From a checkpoint of a small transformer trained on Wikipedia.
Size: 18 layers, width 384, MLP 1152 GELU, vocabulary 4096, 28.3M parameters.
MLP neurons of a small language model. Each row is named by its layer, matrix (up: input weights; down: output weights) and neuron, and shows model dimensions 176-303. Each number is 128 + 24 x the weight over its row's rms, rounded and kept within 0 to 255.
After each neuron's rows, "fires before" lists the tokens most often just after its 100 highest values on Wikipedia text that the model never trained on; "fires after" lists the tokens most often just before its 100 highest values on Wikipedia text that the model never trained on.

L7.up812 [119 135 138  94 135 146 103 102 134 159 100 109 114 102 139 162 138 105 145  97 149 121 140 111 117 167 120 126 133 119 122 110 157 109 156 109 139 139 144 145 158 127 112 139 100 124 156 133 152 134 136  83 138 147 145 121 142 116 151  94  94  96 132 119 120 113 104 144 119 126 151 156 106 135 129 108  88 116 145  87 106 148 106 125 179 105 118 106 124 120 189 149  95 106 135 144 132  96 122 134 172 129 126 161 151 127 127 128 120 103 137 136  92 139 118  79 137 149 113 144 164 141 153 148 152 119  80 132]
L7.down812 [126 160 162 149 103 149 108 132 149 150 130  87  97 109 116  98 156 174  90 165 196 120 121  95 136 134 131 141 147 119 182 124 150 148 100 130  96 105 132 126 114 140 111 172 137 127 120  61 127 129 124 133 132 121 134 114  94 107 125  84 121 114 105  97 168 138 133 124 105 114 108 183 122 143 120 129 145 117 126 104 153 112 109 151  73 105 157  85 131  63 114 136 139 175 116 150  95 184 145 108 131 123 126 118 105 163 150 100 110 109 103 160 130  67 114 131 136 126  99 105 113 155 123 116 132 103 131 135]
fires before: "| ", "|---|---|---|---|", "|---|---|---|---", "|---|---|---|---|---|---|", "|---|---|---|---|---|", "|---|---|---|"
fires after: "|", "\n", "| ", "At", "Sc", "Total "

L5.up263 [101  84 106 108 104 163 136 151 125 108 123 118 158  73 153 155 147 144 146 129 131  85 152  87 108 132  96 124 125  95  61 117 113 171 105 102 143  87 115 149 156 130 132 134 121 137 170 128 111 155 144  81 115  99 121 132  98 161 139 105 147 126  92 132 151 143 125 119 158 135 137 123 169 116 125 108  86 150 151  84 112 156  94 148 138 117 109 106 164 134 134 135 125 129 105 120 128 126 169 128 169 144  97  85 162 117 109 170 136  92 122 107 160 149 141 161 116 108 122 150 152 153 154 150 110 111 110 136]
L5.down263 [ 93 123 129 132  98 136 138  83  86 150 106 139 174 104 140 156 132 160 149 152 116  99 135 124 136 144 151 154 114 153 162 150 126 167 152 140 119 126 126 132 120 147 136 100 141  86 139 124 131 124  96 153 143 101 123 147 145 112 117 141 150 146 105 115 122 116 111 103 137 119 114 141 117 131 180 127 143 137 126 157  99 152 123 166 141 127 119 133 162 125 119  96 123 141 104 120 146  80 142 116 121 146 113 109 126 121 104 120 100  74 117  99 148  94 120 120 104 134 104 168 131 138 172 152 125 134 124 125]
fires before: "| ", "A ", "fil", "D ", "F "
fires after: "| ", "P", "G", "o"

L8.up5 [146 104 118 126  86 159 118 129 125 162 158 113  69 130 141 140 135 153 132 140 141 107 100  70 114 124 117  74  94 181 135 133 125 131 171  79 165 120 145 136  98 120  96 118 188 159 146 132 143 183 164 116 123 116 143 118 146 129 191 131 136  93 130 125 119  93 122 122 152 162 139 150 128 108 155 110 130 142 112  92 125 119 132 130 123 134 118 117 113 134 123 128 149 118 148  94 133 108 125 149 104 133 114 117 144 108 125 149 158  84 147 151 145 130 150 157 131 156 124 129 114  97 108 137 117 116  78 114]
L8.down5 [154 130 173 131  98 104 130 150 142  96 112 119 119 121 126 202 127 138  79 140  78 121 125 119 149  92 143 154 105 107  83 142 125 120 123 124 122 172 176 107 136 122 121 114 163 101 116 123 133  86 150 115 105  88 147 126  97 131 121  86  85  97 175 141 144 153 137  99 165  96 150 150 134 123 134 130 102 115 154 101 128 127 150 127 106 136 158 126 121 113 123 154 138 134 168 142 166 152 144 159 141 160 120 121 103 151 109  89 185 109 136 107 103 139  97  98 113  86  86 119 141 123 133 123 111 141 121 144]
fires before: "| ", "|", "("
fires after: "| ", ".", "-"

L5.up840 [162 146 118 119  82 140 172 125 131 122 154 105 109  91 129 133 114 183  99 103 115 142 114 157 109 184 111 114 101  93 131 147 116 141 133 139 108  82 129 195 152 151 124 147 137 138 124 134 141 145 106 108 145 131 124 113 130 150 141  76  79  80 125 175 105 172 153 105 132 133 129 118 139 128 150 109 132 160 155 150 135 136 156  99 125  95 138  76 136 117  74 148 126 132 118  90 147 120 151 107 127 113  83 138 134  74 167 157 115 116 144 149 150 136 182 139 119 123 156 120 165 156 131 135  65 103 125 145]
L5.down840 [126 125  87 114 119 127 122 152 158  86  89 100 127 131 103 178 128 127 149 101 121 102 107 149 154 144 122 114 133  79 124 151 117 127 151 107 120 120 141 117 141 118 153  89 122 134 138 147 103 134 130  85 118 121 108 110 151 107 115 113 129 156 134 160 157 110 145 125 126 124 103 141 107  95 143 151 156 156  83 115  88 144 144 110 146 141  93 136 130 135 128 128 175 111 123  98 150 127 158 145 114 128 111 110 146 139 121 155 147 174 153 142 115 119  99 144 133 121 114  79 152 110 122 153 151 119 161 146]
fires before: "| ", "|", ": ", "–"
fires after: "199", "201", "200", "198", "191"

L5.up1132 [121 136 145  90 152  90 117 145  98 111 119 100 168 151 115 131 115 121 114 129 116 112  71 137 108 174 103 141 118 102 164  86 138 133 154 134 139 103 123 111 158 122 164 115 121 162 128  79  84 156  84 100 112 106 143 124 132 133 138 114 148 106  86 141 109 137 124 119 132 123 134 125 100 168 117 112 141 131 138 104 102 135 111 137 128 159 105 122 149 114 135 140 133 130 153 125 160 163 135 122 113 135  87 155 109 127 125 146 146 123 125 144 131 118 133  89 138 118 132 113 113 125 155 167  78 118 103 135]
L5.down1132 [129 145 152 110 192  99 123 138 155 143 159 142 141 125 139 147 176 146 116  94 147 142 145 139 168 133 123  83 140 133 125 138 165 156 122 108 121 158  90 112 135 114 179 122  94 141 143 147  91 108  88 119  95 150 109 107 131 117 138 125 130 132 133 108 160 127 135 108 116 160 157 117 125  88 126 121 138 118 111 145  85 160 130  99 183 127 133 141 137 139 139 134 134 118 127 137 122 172 126 125 135 138 113 145 142 127 136 108  69 113 130 146 114 130 154  89 177 143 142 139  86 125 133  89 141 138 141  94]
fires before: "| ", "The ", "–", "P"
fires after: "201", "200", "\n", "199", "0 ", "9 "

L8.up972 [140 115 157 128 137 135 111 116  83 139 139 148 100 106 126 104 173 124 106 157 130 130 142 118 130 175 166 105 115 124 152 113 127  89  96 133 143 121 110 112 139 168 119  84 134 125 120 128 120 131 111 102 134 198  95 147 107 173 146 122 131 114 108 178 118 147 131 100 105 107 152 159 115 163 100  93 125 126 121  65 135 100  86 139 109 142 108 119 147 139 122  93 123 167 141 114 134  94 120 154  92 128  89 132 140 134 135 146 138  86 108  84 120 156 140 192 143 114 124 119 170 147 134 159  90  84 131 144]
L8.down972 [114 117 122 179 110 166  78 163 129 107 165 142  74  99 104 109 138 103 151 113 116 130 104  90 174 101 176 110 118 137 156 158 137 115 180 170 121 130 130 128 174  75 143 112 114 125 133 118 131 127 142 121 116 127 153 131 102 144 133 132 149  76 120 167 107 123 116  79 122 101 132 176 169 153 118 158 107 115 116 128 131 172 153 117  62 110 172 108 149 134 119 112 114 133 120 122 122 118 131 212 126 131 110 100 158 137 120 184 119 152 140 130  80 137 104 141  92 126 118 121 167 163 125 134 159 116 169 144]
fires before: "| ", "|", "mm "
fires after: ".", "+"

L12.up571 [ 97  93  77  90 121 149  72 119 106 140  99 106 128 130 142 146 133 136 118 123 132 123 126  75 121 154  85 169 113 158  87 136 130 141 149 121 136  65 105 176  95 137 167 150 105 153 175 127 133 103 129 146 106  77 146 115 175  96 177 134 153  89 105 138 155 147 150 156 141 121 150 136 157 140  78 151 107  90 145  95 159 108 147 103  95 100 127 117 166 134 133 160 123 126 117 101 110 152 179 130 119 114 112 154 130  99 130 113 123 113 111 132  71 108 140 139 114 150 135 135 108 100 109 121 164 151 114 129]
L12.down571 [174 107 125 134 147  82 161  84 127 107  85  90 124 116 139 146 133 127 111 124 171 138 107 144 132 130 108 159  87 110 156  95 113 107 114  84 115 157  75 115 150 124 145 124 114 133  95 126 136 110  53 120 165 120 131 111 132 101  89  88 126 106 157 138 123 138 137 118 116 166 143 108 124 117 136 155 129 126 128 131 101 149 107 105 157 129 125 169 109 161 101 165 145 156 139  86 133 118 147 117 106 144  90 119  70 131 121 173 125 129 102 125 156 140 165 126 160 134 162  99 130 109 125 156  96  91 109 121]
fires before: "| "
fires after: "| ", "|"

L5.up653 [182  87 121 101 109 133  98 119 148 107 150 118 156 113 158 167 139 119 107 144 122 137  95 128 131 145 117 130 121 156 121 131 136 191 120  96 153 166 122 147 159  87 114 151  94  62  93 148 126 101 112 106 143 100 117 147 141 105 145 108 141 124 112 111 101 150 140  97 108 143 125 141 127 116 143 118 109 129 129 118 136 124 122 158 129 119 110  81  99  97  82 168 149 146 114 123 153 130 133 153 122 109 117 148 127 132 146 121 148 147 130 119 172 181 174 155 142 151  96  78 128 149 129 132 170 148 102 155]
L5.down653 [123 135 133 104 182 133 141  91 130 175  83 123 137 124 124 129  82 132 135 122 118 139 162 125 176 110 139 115 104 174 137 186 143 132 114 123 180 145 115 140 136 129 122 126  94 116 121 106 107 127 104 149 131 104 149 140 168 117 167 122 109 138 101 144 111 138 114 137 109 102 145 146 134 139  94 124 165 121 131 145 120  94 131 149 145 112  84 130 170 155 127 119 141 121 107 133 119 118 141 131 152 134 141 138 107 156 118 156 119 104 101 101 133 114 174 157 143 112 115 119 125 129 170 125 109 136 134 140]
fires before: "| ", "|"
fires after: "| ", "Rep", "P"

L7.up788 [136 100 114 116 117 145  98 129 189 134  97  68 113 118 161 163 145 111  81 142 117 150 116  98 106 158 136  87 134 120 104 165 154 145 131  76 126 156 122 112 163 115 107  96 118 142 110  91 101 132 130 105 132 122 165 123 160 124 135  92 153 100 144 133 134  97 129 139 134 153 114  87 132 122 139  88 147 145 125 137 117 127  98 151 122 140 154 102 130 114  89 123 112 150 105 104 121  98 121 115 127 105 125 129 130 115 108 123 145 124 146 158 134 128 175 195 128 136 130 120 128 145 130 144 152  98 104  97]
L7.down788 [111 103 111  87  92 103 173 132 118  70 133  43 118 141 117 120 148 118 107 127 149 109 141 112 218 129 149 115 153 138 135 138 155 156 129  98 102 118 140 119 160 112 105 113 169 122 129  86 159 123  92 131 132  99 154 129 104 152 130 187 144 124 116 118 156  93 121 100 106 130 124  80 122 153 127 132 171 114 102 129 171  95 146 112 157 143 130 128 108 127 124  90 108 127 154 125 140 139 135 156 144 187 144 116 157 155 145 166 131 153 144 115 121 122 194 111 130 128 162  84 137 130 158 112 106 103 127 115]
fires before: "| ", "eball "
fires after: "| ", "/ ", "200", "tre"

L5.up613 [125 139 103 119 132 161 153 129 126 143 158  95 150 109 122 149 164 162 129 106 155 113 132 135 123 150  96 162 129 124 125 128 170 113 123 101 126  82 120 107 145 134 127 130 134 140 124 125  77 124 120 108  98 133 128 101 132 149 149 122 183 108 108 126 136 136 139 162 139 113 110 124  98 156 134 125  77 128 140 137 126 125 103 149 101 132 113 132 130 110 142 122 144 101 134 148 125 154 162  81 125 138  87 137 188 123 158 145 122 109 119 143 123 109 147 112 109 175  94 103 121 150 118 144 135 103 134 136]
L5.down613 [133 138 121 122 184 165 128 111 129 136 115 128  85 127 107 121 148  78 113 145 148 149 133 117 160 158 146 140 109 126 129 122 143 164 132 113 107 137 137 106 130  93 115 116 129 113 137 111 126 118 101 127 145 141 115 143 113  69 129 110 167 160 106 136 155 146 110 169  80 141 148 158 112 123 113 158 188  68 119 124 186  93 124 151 112 124 128 154 155 104 148 126  93 121 113  80 125 179 126 131 130 115 137 112 125 122 123  89  99  92 126 169 134 154 143 123  99 142 100 119 125 139 151 105 143  62 105 107]
fires before: "| ", "'", "=="
fires after: "| ", "os", "P", "Athle", "("

L8.up689 [125  65 104 161 149 147 133 126 119 163 111 116 128 109 153 151 157 120 106 110 123 136 139 138 114 143 127 140 162 111 129 178 152 128 125 129 145  80 165 131 110 120 115 162  69  85 116 109 101 142  49 132 145 137 167 137 150 129 121 134 142 112 138 141 121 158 122 116 137 149 112 148 141 149 128 122 144 119 143 136 147 135  99 125 116 110 105  96 139 127 148 144  81 116 132 124 113 162 128 114 152 146 162 102 148  86 118 142 108 122 110 120 118 137 153 117 144 125 165 167 155 138 163 148 133 142 103 127]
L8.down689 [124 119  78 111 146 100 102 114 130 137 106 160 139 176 138 135 105 133 141 154 135 172 119 162 133 139  93 147 172 125 112 138 110  74 129 120 135 154 154 166 121 129 147 127  98 130 112 107 157 131 111 171 142 102  99 156 146 140 148  96 113 124 103 133 100 104 169 116 165 134 159 124 141 169 136 114 139 127 106 113 147  92 183 124 127 142 108 128 105 162 137 122 156 132 138 153 112 130  98 129 106 116 118  95 117 127 110 127 150 114 123 130  98 162 134 127  97 136 113 128 147 116 173 146 121 125 159 115]
fires before: "| ", "S", "A ", "on", "er "
fires after: "| ", "O", "N", "U", "A", "S"

L5.up1014 [131 127  87 104 115 154 127 115 145 126 144 114 133  87 124 126 120 173 140 111 143 122 143 106 110 129 107  95 129 102 131 119 175 125 138 147 123  99 113 147 138 105 148 123 109 123 153 116  75 154 103 121 106 101 122 150 111 152 150  94 105 113  95 118 129 112 135  88 154 129 121 141 103 127 152 105 129 131 145 128 120 146 106 134 101 126 112 140 161 132 134 133 106 103 158 139 132 118 177 131 152 138 124 102 188 107 150  91 138 106 138  70 109 166 142 132 122 126 173 135 162 166 135 148 113 155  82 140]
L5.down1014 [132 129 108 129 103  58 106 122 130 117 115  83 152 166 128 136 143 133 138 141 146 157 109 145 131  98 129 113 118 101 112 131 143 144 139 185  99  87 123 116 166 179 130 112 130 103 145 115 138 107 141 139 159 150 111 134 133 191 122 151 156 124  97 137 149  64 123 155 148 143 119 157 107 134 123 142 107 131 156 136 128 152 102 138 133  89 106 148 124 104 146 106 149 171 143 181 106 130 115 157 130  93 111  98 155 166 166 106 131 132 141  55 115 172 133 157 134 156 160 149 155 133 112 144  91 117 138 120]
fires before: "| ", "|"
fires after: "| ", "S", "N", "on", "Sc"